config = dict(
    num_hidden_layers=8,
    hidden_size=640,
    num_attention_heads=5,
    num_key_value_heads=5,
    head_dim=128,
    intermediate_size=2560,
    vocab_size=32768,
    hidden_act='tanh_gelu',
    norm='layernorm',
    norm_place='pre',
    norm_eps=1e-06,
    positions='learned+rope',
    rope_theta=10000.0,
    rope_fraction=0.5,
    qk_norm=False,
    attn_scale=0.0884,
    bias='none',
    tie_word_embeddings=False,
    parallel_block=True,
    init='uniform',
    init_std_qkv=0.0222,
    init_std_o=0.0222,
    init_std_up=0.0222,
    init_std_down=0.0111,
    optimizer='muon',
    learning_rate=0.00782,
    lr_mult_qkv=0.4,
    lr_mult_o=2.0,
    beta1=0.95,
    lr_head=0.00502,
    max_grad_norm=1.0,
    warmup_steps=200,
    schedule='cos',
    final_lr_fraction=0.03,
    batch_tokens=131072,
    max_seq_len=1024,
    doc_mask=True,
    z_loss=0.0001,
    train_tokens=1360000000,
    max_steps=10376,
    dataset='wikipedia_en',
)
MLP neurons of a small language model. Each row is named by its layer, matrix (down: output weights) and neuron, and shows model dimensions 426-617. Each number is 500 + 25 x the weight over its row's rms, rounded and kept within 0 to 999. Numbers have three digits each.
A block is one neuron, or neurons of one layer that tend to fire together. After each block is what it responds to, as a language model described it from the Wikipedia text at the highest values.

L3.down1252:473506483426515500496502488521477466522494476463509506498513499501505492468457476494530482472503524481482507512528508499487470532478493538478501508479485482470534526490479509531479487498513474486462474471476488488490495494482487495499531503526486495531431497471469506497497487534509527568507494491468467551492477449495501531502481517533492542527512513476498540435499484494488506479485492477516508523468500499508489491501481488561545528537505506485500493456479471489495525469462558510491534498469474504478484501500477472514535528534508504503494472515521494523496477495493509501
L3.down1337:496485518489538498490500464467444508498492476504451507465509497534524454503512502513492484474482504547515478533518511503476438495485530479517509513510493501514505529444513490522460507512481528476502493462534501493485470503519524491479492525504461508522482551465482507482500456540502492510494506463496509499462516502523468497485455485474487476503511522451508489555524516488499474516462463452481487518540483518497496483533473529479500476482514510483514474508492517541511487438510475521513526507559567518521491484471512478491495506497473499540478501474491502502506470482523460561
L3.down1521:493511487555516518503530511526533470505499481511536494493519485503520492534493488473536515477528509491538526513521486506486482505528495512516495452544494494445460533511478514473493457560482518535500521499494520467485470498570503477494514495521482529512504433502562475520473514492510487512524521493478490466544450506450494506472480509519487494501487464458524478536507465499504482547456533528510510511505522531487525512483493496500503465509506471481517509496470470505481505504462509496467503479506512543506502550511502485474465475470507476488494481509496455521474505502508524449
L3.down1623:484462461498498503487491516478489518504493517491470534545482453533499488501468484504490501504469490493503507482501459493483492476517523488504530518467526501497496512461504473511484518525525501545514500480448465479509477494480462476525478508524559447464496539496523512505489469546540514489509519463477520502472543481523511484502506483443498451480480517483512491504486481519495457494505472475490497496556498516519514473474466523470503467482501475459526475519515581499509458515444509519517504512516568482481479491523532510446475486468495476540498467486468468494498490518473486455
L3.down1683:491497452506489485488505503465450496516507518515487493473499545518504541503507510495485514512515465533501495493441536516520477491530487502501497478487495490494486457516485503486482494541463491476492482522502501525493530504481465483504544507533481522464470492496533515542527474514494523482476485480470520471556474501434500503500465509469515542457478527530448505467531493480461478530519457530493507479525523510490517501544491543499497497490506500523492507495464466549490527530525505501461531484532493501497524481530455482478536470512528446518476490525549471488504511491512548491
L3.down1784:500506498489488523512538504498480475469468488504469509442548491520530476512436481495526462503501492495517434483481503480528490515503469463529490536473480504518465485509456530483518454478494552494507527496504474505515511442497475501436510494464528481505525525488453476501476502491512468493521425508463525533503521509507512518522496484523545516479494516478473516511490502437478525513545467513509467482501517549495511500523530487495512478479463507495487483520519522476506476527470455542452554522491500516466499500497485484501492457523496504501485487524506481525507492535490480533
L3.down1865:552507509512460504470463497511546488534463513525476473546519536501518461506472510517466512498532548485507522478503489516502455529522492517437487490519506463507517518474465460497527503542512537522532549493512466519456491495505466529503506529475472522471491517508484466483443503497495482498529509488495467498506554461504510515555505485513504535517517483457501482506503467496514510528510447481516490525492516492541500505478539488477516518482520510519468477504480441458492475488496540500534533529455481534482544555521511540486511490515497535489491496493540520483485508516530511484
L3.down2012:465517453551546506492503482475476506493492472463427538470495539512532478534462502471515472465481507507517498491549511489532476533514495480505494528487450495503468489443491493533497480507479496491528511502489490493521465511520507543500501501496484521477517486552496482508504490547475488483536473487516493535457509480533517456446508500533509496514482516463455486494467523522491495516543498508480548544524527489506503489485493529511484543487500466510519518497453562521547512420474535491511497508519508489524508481511506524509529485455516532530488500522491554517494493517479482526
Description: Foreign titles, list conjunctions. Function words and word-final pieces inside German, Spanish or French titles and institution names (-ung, der, y, des); also and or comma joining English nouns.

L3.down2:555524521520455527493537522476488458480506508470517475465476510500523493479500509481509470522516517498507503509572528481525455527499489529461525515478491507481488515467482535490537512484506525444415499533490494492474532513460510460509505507524484441496522538511532468485476519512533485544496533495473487493471496519493499531465494492505518491549524472503548484519474515427505532551494527513554468515544444497462483522515478503551486503504530471491478447479467511518519473541485442521501509441512509533502473532494530439508487473490509519493505520523532482543522511493518501511
L3.down289:537499493499540494551497457495449461493488470509512488474519506479512491519529512510505521520507494507508506545537534531512484501469497498457485520471520467515534520518537486494499514534501503516509513488480546521482539494489526505497507512514533493529479518492502472517484505516527479515537514538423455529466494501535552476497472521534483501536481509477542500504515457495505526504559475485501552496484504505462454517461514498533489509487528505486491509501466546495475522461491488479513536505518527481544521513478489508510517503480468507506512489490490499545487492520521480489
L3.down866:500528491473534525528526445492488462521508474508463494509474483488488527532497485471534485484519519484533522523516556426526454470467500523525510508461510472520513517488500479559533462547481499491503520476463496478502529472496465503535476482500521475510493521519475479467470516552522482509528522482470453531503527447554539482509472472484501522526482512467516491529488475527460520511523449522509528501486523535519510499460482513531474527491503503507479486546481554511520533496505537510511470494503490527488516498514484523511542477499543475463540484478486516505505514511488497536
L3.down1079:491523498489490494500495504456509474497538471525507528484525526496532543480490514529508547477499475467463479500474479519485486443522501524490499496471529476507529460522536512494458513456557513477486507508456485522490529513522508491573480495503518489488489496517492497519453500500511495513461507557478541512485505512501547472497534526510505489511497481491481510502495450506509496481496506479494500517521469495502503522522496504508531479523517478490491492504465498480483517514564551529450519522449489519458496525535507482526489505524523484520506507465477503457460472448502520525
L3.down1189:502500481531520466482507518505492510502537520497499561510467487479458509496505448528500540492535514490536513451461520463461480498532494514503514473501504521513510494469474515455512507537506518549524516508528505524472550518478525471539509487521497479474484518478507489500491490473520516503529504502521471450537536500502499510481462503473491504499527480505485518487472498501490544493524502498585484508507446521527461495491446505540475502450501450478502495510515500495495504478481484485506518506476527419544459495522467473507439464508553500510486479473513528488485507512553469492
L3.down1634:477524502481485541519464501465487524493478492454494519484502492484450467475480483471464526507496506454492526494494567514535498456533527507477508481460494488521535479517509453473501492507508499493534476540491482515464495488504502484511500501484493452501518473532527504540545492481510477486488459500510489497542501492520477482521486488505517482489488460509567520544494504482481509489440505485508454467522517492515478478444497494491518519501495550499500469487522494460459485459457503485501479481519514474483533557514514483587504513466532487521466514538522489520479536503468539474
L3.down1676:524446471470457462527458458513514500490510471508524486449478496544491516527523502490486522519494471496470518520454522468504489510497467531477499478498553489523509489531483466459508512510490521571497486485487490519442514522501518504518521493529502536485487487495498536528482484465495500499461535488465540494521528507486501509523495495486501554533509516521494459505500456523479526450532433522456507533507489516455503500491483508509534509459509508482508534490523517491511500461519496488541477507484504515522455484518485530535496505509506511530503472534517531471516526510466524498
L3.down1920:474480512494477463430517538510536507506507521480509495468526517513543503503492509509536517497502492509507508493516504512500476492479487523464461472482520483503532445489507500510525525464536473475505474523450498504486510484540438478529508489469495469523518478488517499508453482509446492484479475543485510534448512506482532480484506494525504489512478495533498498539528478475478496464481541486489515554492477494494520490497462485508507460500522513480521513547517517429477532557511528462473524495478449536513486510530539494486497493488505529513485480485526492515506493494519508512
Description: Foreign proper-name pieces. Word pieces inside non-English (mostly French, Spanish, Catalan) personal names, place names and titles, e.g. Saint-Cyr, Domènech, Ordóñez, St. Paul, Universidad.

L2.down47:495533457473475477492435494518527446501525503529476524498492490516540509514485520521452497498543508481485490473523485510491521531488493500494513543491513515500486488476489459504506546516447547476511467488476487527531513490494507541456503501527550453469526533527466507491469521490529445509515506515489490512543478515496510469541509480507472526505486488502502505551477520508500560506527499507511502547478490462492448524509539530482491505520470556469473488474525519498502517498456481463486525479495515483523500486537461520496497491505480508491476522469520492509484443465455503486
L2.down326:510506501447526479487518497524491490544489520509496501545495512519527510483462495527516569470574507420497508480469527505524514493516483527537467477519487512536491515480534516505479464530490500506487499515573451508510446538540496511477499477493505479515484494507501511483529533496536483416493507516470427475488486494514494494485488545522485515473491472532486487501530511542517494494545490483515484479477514504491493476490500484484481505546517502490486522535534504500490489473511510514550511511498501495517516550524523467488476545470540475485484484507482515508513519496513507485
L2.down423:523534492503491491498495508527432476503494475507498515526490497513478495506500492490512466493536487477510497514518481496498502517519470489490501514453497491512519455509532509513549549444473525502471541476503517492476552524481503509497502474469505464528486499533474518506509504464542546482521541470535487490526478512484485477465502519483488551480526471525527464545488503538510521523519482467541497502464520526455502506513510517485494477547457503487487491515503474480539467488468531495529509501491494513515474566499463506542479522523490499529495446463509477461504520516562503495
L2.down1140:501503497476495488478494489486496570515550466510505462490509487529516494486499514498525500525466557489526485470522486496509513535505483528517454525537471514482464537473484469488519484492498508549509492503479507519479529467544541546544473489544473475460449490521546443463498485486519508494483452485517503492507422511530549506535446503504488465498512505490489547504484510496537503414510491509530477495428526508473477481507466503518517441508477536485506490508498462525441475505465509504460478529514484498522498522481511499487506480501499477479480462494501512506555503471552516483
Description: Closing heading markers. Closing == or === marks that end wiki section headings like History, Career or See also, plus table separator rows such as |---|---|.

L3.down84:499517514529505518502501507464527474530464470482471470496485504542539463494498490502503471529495539475515521480506468508504454462504526547516466514427548496494491512496502497497517496454501478496492520533484493478487533481536460501493524512507502484537478492506497505490513489468468460520484447516476505508485526459467454502520456514483520499533477512477481501484484537479493548473535461474476501473456521522508473470488491482478475514535529493490548534507509522544496481495530464518559525502508566515472475509460521519523512475536468467466515483512549490492499488471480515520
L3.down1198:488488502517488505509499512509501516487481528503507493521480533538528495497464476517524489481482523492495485448481487506473492512530497489503487475486473512553514482487511497513506520490492499479497518516443497529477500477480518491532501500531535496485510481468493523501470475462448508483500497512529471493499470472510528505497497470543497443464514532433486505461486495504494467480467476498514561477497537545520496506502494538524490451531521503498489537553514534521523480500488503496511466523541544493525520464471507524484503493496442532487461504517495481519500446457542487486
L3.down1339:513471510542539486455462496525534515497461474492511472438477433501492455487516525507502506458519494508477506506492461487503490473501472518501480501512487509494505495504514479545423479548484507507490497482500469509535507509513520486496486488520512487527500545509474483475472501494479578490519503502475538479502533496490510486481503480507469501509451483526475494472502506545522485477498470494516504453479516516497501508488481524498548488471529518485477506465485475509499512469491467500466514476487463504500524500486481507489522493480481525513477506503504517466513480530476535554
L3.down1454:472534534501526533488531502558538428557505590505503474483490522519503489458491555493478481463511530482505487486433518507499556481519471533491512503487483476529517521504480435532497491525536483505525510496490491513471472527518543504523483481470479502513535490472501509469458531515486571500530505508498467464509470470535503480507507511512493491501454520520462514490515458496511516490478479509480524455468511531496497507457449487488491483470457544488492463490488502527498563507510461502460505470494472471466523515501504517491500524527488508454516501501456483494507482517518494490
L3.down1917:509513476504511518505464491489472533491488540500524459490513544533487535484497499511466483500501536486524537470459503505512484501517489515533467515504514491485487539484472522508503456471502465452465468538494497536472527469468484516505531515493507521518500516495524554486494454503497529479519460420515474506493512479497464519516499534507507500511534522474497493490448494483501491479477476519473508460464532546542524533457492514476465501528486498488497518544524518504511465499476478499489491509531509475512521548548493489515490497514531523498551519514521488491484495492480505523
L3.down1921:510527520526471534482466527531500442539433474516464504490515496526497463509465495478500529536524478470522501462493523497506533527509494502506505452508484480545491529507512478497502467513518523495498496488487506478428493535486492479529476473584546521500484459475517492523489510507487495531491518496495492482517489507484525495488491472504475481524475492466449508501486494476503507485447463492536544501460501540522530534464469480476440496486518479485512470532491497489497534534479491510527527511502490450480513488522512476466502472507528476467486507527509474486512499471508511488
L3.down2348:501470497517502479512519504486514509498536505432498471477487510554468489512483491491497522514473501502523515506493492501509522507526535524535474510488493516514475508532498509475513469472502497466456510469523478492502492475472484486453497498471486519482517476522487481541478473487460502491526480474520490501499484524456513473517526509482532493506487437523486488536477467503513510469508490469491476448516511491496522519462448508495482491499530541512519471484484526487487530498517500491476491477502504480543482465523503498552500509488496495502568501534543520511510506503493508518
L3.down2514:497507505454475468507467503537486509532499523490479539554506497492502505533461547530448511503510514524542490479495483490472498494499477483490482503488504479542482528490482489508502516526510535489510504511502501504520509475496488472519503521518539505450491448455482538500498490511507499520497508511539491487512479481472523523490507519508525485508507482490518462493480535499508526473496517530491541451465490518497552500498520453489480519491502498528514468486479514465530502570531522506507489525497504526457511475527510483469477535514477496532498478522507446500480473441506513497
Description: Wikitext structural closers. Closing markup of section headings (== or === after titles like See also, Career, 2020) and line breaks ending table rows after a final pipe.

L4.down721:500498483497505475490493525455490520488467505493502527460486484528538483538477538528468515492501504446500509528509509484474511478426500519485461512538456514489535504500518479500488520487495505462470488508463563475482468500494485499535453517487508436480503502496524520499510527496512556483549518485503491537513487513492490521502517517526499536529496462494497514480517507523499522486502518545502487499505511505471507499477504532532502499462518525516485480499484461488447495498485507519468511494481507522527488495505515527542509481502515478534497512547512489523525480489508532478
L4.down2035:525503507452483510491496503532503531491463488554464512478492497485571552502496506482476522520520504528483485508520512517480517521495480477519483525492462484477508494476480498475461519512493500500524479537514487541518495461522578512510547506499493461460483524492526498500453505521488529455510501506521481499502467524522541484495469491473490517527511486514512504461450492529494500484530514517498459553511528519513486547462461501533528539487500534508543494498529492489516457501460488475479557538515519557475516487492508501499485502501513478512519484500501489482533476518504474461
Description: Stance and feeling words. Words for someone's reaction, feeling or attitude in narrative or commentary, such as exclaimed, admitted, feels, angry, mindful, restless; also opening quote marks and hedges like kind of, sort of.

L2.down106:480499466534448479539498454520504482504501484504494533508478549457535518503505499438469514523514469521486520503510459458468482512517488508496512484511485520524535463508469472523494484500483526520535514483503510509503521527509518481476485492510494493487478494497475481527489476497488478512505498505527492503514544486488522516514498514529507493473515516488516483531519508505490492502459467496475520514475545450507506541478485536493502509455508526544504505494478449513499519478565548521512537508490487503510510509520492485480530494524493509498506470504490459479504510496513506507
L2.down559:460494532508513519532500487471493450499501548503481528473494492479514485490536506473521492496529468494488496479533475499501478517488476498496452489523521478472507483525484518475511492486500535491533459497463470527480497516541541513495494469430463508473527485465517509530486569485489517488507516495497513510489454483513453520488464518519474490464502518511493516473518497527496500529516507479479527536521520508519498509442447484512503534469478540470467500487475463530542490505490530505486505490506479472494512505502578506504522522483492470466504488500478476525521540539546529460
L2.down696:478492487476504546523516482468523484470482542463484501518494532528512467477491488469481507530493479527529530445528465559509491477517541459482496513523450509478479484486471443514493501503497509470517505504501464500540487515484496451467502487542499510488505506492508517477486489445508464547498514502497552526531438463484499533469499520543526517485517512485495535478446496509498489488461464510475519511486518525498493534482535480547504496520482493496465418537463501505512470458453489537455457484459489481496517482519492489498507483520459544480467517472468510529488507489539504494
L2.down1336:491499497490471501510428476475504469514517522455518481497461507492498522521525501505478490499477491510519522494490501504503471496502530509482465483518487484487479501517536485483518483512546559487537477517533486507477518504477477506491526524505503468491496485534546525528481481460491480517497498522457474489457498510522515498552448502513521496511493478506491487491480518512501480494517510421507503554498544530527509560492467479489485492523518545538492490489512513488508446496455465487473459519449485469490481533512494492545569486552503494509480522483515509508522459474509481498
Description: Personal first names. Given names or their final word pieces just before a surname, often in tables and lists, as in Horacio, Michael, Sándor.

L4.down599:504550497542468517538492548527481470508485523529477475445441502512555454522520522506477481530502502487513515496512550525504514511490448477488475502495514506503470469470482469479458524499509495475512488490539465540490526523473460540501510481558481515460509498508531457494491443477496522500463504515494493497466488518528513468511498520481476509556509473489495493494473492552458500545478481547506485511499496513509498526458450487486514437488522518506499532495535447492537524498544470492567506490506552496530504510516523477539475503538508539530500483518539514509502522492532480498
L4.down1120:487539493502438478504473505524504478511501480481501489524504511535506480544512518519512467518503500517547486499494533477511420476515493515531486535531520567482552466479471528496493510503498507470432481476542512487490540445520468500484510520487539461501530505502532520523544468484486522489511483515501479527485543547493478471486488482476483488535524508532487496485462513495508505498491530523501472507499509565487531501539506528476509477513484525497532499548502528459493498465517462521478508491497541457490463505515494482512492539539490502542485490543495496520488476508459526527
Description: Section and table line endings. Closing markup at the end of structural lines in wiki text, mostly the closing == or === of section headings like "See also" or "Etymology", plus table separator rows like |---|---|.

L4.down804:474485472470543496510495484507507496459459484466464508480451499472521539534489502479504512473473529525516478512507502442511436480486501520514491472508476482538481491484495517542471466517512461481530470538469470499512487488525488509490481507491478527475539508478469460495504490493492438468517511481486507490509483470483465508466504518530504470515458529512482472516469508486463487544556439516496493527500514471542561506502555565574493527470470472518473497504541565506496491526524507485503516462536487484524500495548515459525490482498548494448533515476436464489512526515482466549
L4.down1916:509508481530484533511497450517487503443531473490499484456467504502464501506504463484539522472481584481516536464499513481525473464466492526543487510515472488478499483523517452519494489506521509539505535494464495503520509479511508486529468506527505513495508497518524502520535497527498483491483466501508420507486507519527480477509508500530478524478522559457493501489515458496498465500550458476447486445526512503475526464496509477462473483459512494481508479544551536503522515489495498493543480508513515503519536450470464532489466466515480489498503535509477483477521527502506500533
Description: Romance word endings. Word-final or mid-word pieces of Spanish, Italian and Portuguese names and words, such as -ión in Pasión, -io in Cattanio, -ela in favela.

L2.down624:539521491498509474516547539507477531518494521492538523479491499508532500512499464495476490497526508495480440520511489478473496483479534496489521478492442498476492488530475523485512527512505468487516518526463538498483536451499506475505511502497502477527474499510453491512489495464527505484491495494505554495520500507510508499529477456479511496571502495458529490500491475554515473521515526519505465501465512545527513525496463472486529479488502492531488466496524484514482470511465524493537485494484525496557439492560515481465496501508493472482497469478485482541484526523488476527
L2.down1891:492500526519545525524483532464517495486501454519551498503462492467515513455493525505492495513521484500497489468467500501527515491498512512501542530458469549471480505553495516507481505514512514520490491522469478504523478490492483484509499544483517516506457544515518530545496502484511531494544486542481495463488508521494507530500525505511475495523512521542564484526482486529505487473486475482528472542530454463524511506543499517476446473461429470488504507529531473477449479506514496503503490473512516499497495499500536479501512458498520498536506498528485502501519505508515492519
L2.down2216:516495492532502512472486508452477505506476496514514536484462529513506492529449474514514515513512497497509545508506495454468439502482509518492483514468476528505510509503491470515441501481507464527494522486510477535489474493550525525502502583492536515488468519519530496496517509500528431469476480489475493511504468508540475500488523497488515494475471494492491520463520491497453507513508499487509504486480494487467475491500449478504528477463554482514492488500494527488461453466498521571489498533524500506479504488485520513482527532527510542494523499513544497527499540512519461484
L2.down2556:517510489502558496500512553514511485508475507496522498470508494484509413478433513463522506484459495482502477478526513501470454481520445504482510523525506543480492515514502541501454497458500535483476504489454492491492499500485498498497482522478457505489492486554491447503517465545492498529496481476531508524498476510536471529502480507480499496507480518533502541502496521499492507488486513497509516462501456512504515521491481494493494503521531483473535479467487486492442542472526545483483511506483506472461464486463475461458473462517507501494479513511535478533485524468515566525
Description: Post-name gloss boundary. Punctuation, mostly an opening parenthesis, comma or quote, right after a foreign-language name or title, before a translation or birth dates, e.g. "Amt (Waterways", "Wrede af Elimä (28 July"; also "most" in "the most".

L4.down403:498537462516503486502493517459543495523498515530497509507492513506493524466550495477458503506508485493472497478481566496540494497481430502518474537554489490435523441501495495527504475484520502466502489521481469519461513510527540518493505482484480522466485492462530562500504493524510489487511526488508450477472473485503503481456497484525523505493513475479492496539473475520503485500497468503525512502561499475492475569466495520532497496533523501503493509501493507517479539513504476495479536534493503515504474514517495500514504520499545539485498529500463533459498431524471487498
L4.down1230:455482443469548491521497505503495508526477469477455455446489490524495484506495488483496486532479474498503480484507499431494504468498503521513520513534501500534525492539493479514466502479480505512487493538498539499495504515486468499533547474494491458528471489474521535507526505518505541500498509498495491499495538492512549521498439528507507512476510488492528486455491482522504474485487424454507503468501497518519448522493460486470495543550462489506490518479520565515515503495520519505489454494494512523467449464484537486501505475476547490474515490539493493522509525502488463544
Description: Foreign-word subword pieces. Middle and final word pieces inside non-English words, mostly German titles and foreign personal names in lists and tables, e.g. Erfol-ges, Schifffahrtsverwalt-ung, Lund-gaard.

L2.down107:492448525526510451489479452516497495530521503506521511512507485522483480472482523485502506532495513538487439494474472486486474500450524496510508498495491550474457523499480490467526474465513496500483455485499504479509474497536503477518481544501541476490477536514538507470483462485487537502531484465481519532477487522479508467542494501519506470488505555518483480534484468478487443499522489489495457486510504533519535467492456510535518533498524555468519536520504514465458546522483516491490477487454536484469507484499532496514430534515504518500495490504503450509490528523459530536
L2.down722:509455536535482470503507531486502500459492508490545489500463518445501516472512515468496521507481426537521465467511486533468507510458500474479513515512432534479509496507484483482448525509524493518474495508456517540514540497508491498483495487503528513445483494531538531470443501452486491516490510510497481472529483471471531483511534482487500524517498504489527506487506481518484468504504506455496469513463523504504513496514490535504469486535496466484497497487473492513473494502469499499506488520458527522507502458460516496520442498509511494456483509482477503533484466503542495506
L2.down899:473519453552516438513481539502509498498511535548504542506475536481487536486505470510490484478466525527516514501512510522473508479507511516452448529517439468469472493517471502523498486490489513476546457482442521524531504468544521500488489499531522517521533497509492475500549550488486458469493504484493502505497467465513528491501478509480497532505506495468448495533493502503487496514526531505486501507482465495479489544499466454538504482497509501549488511561494512498477474499481538454506489511552484502501473501502530486477507467512488481530475437499527557498497485451499537476
L2.down2004:531487495523491500465462499486535469478492442489489541500503497489501503459516483499522505472504525472480524476514511477500522508485469484482507501509487568498508489474497482464471546483485487496447499474463481516515516499483547526501486494476497519547488487539511527520469537523475533498487482475466492501508488479492520505480489489462484499486493528503476544502508487476457499484530468486531467453490516460498502541472474518500529470485513523524517474488488510549463489505467541479530532520468464507525482488546503442576512476550509510523491469516508491519485476477494491475
Description: Cognition and report predicates. Verbs and prepositions that take a clause or object about knowledge, feeling or reporting, such as acknowledges, thinks, finds, determine, reported, and focused on, knowledge of.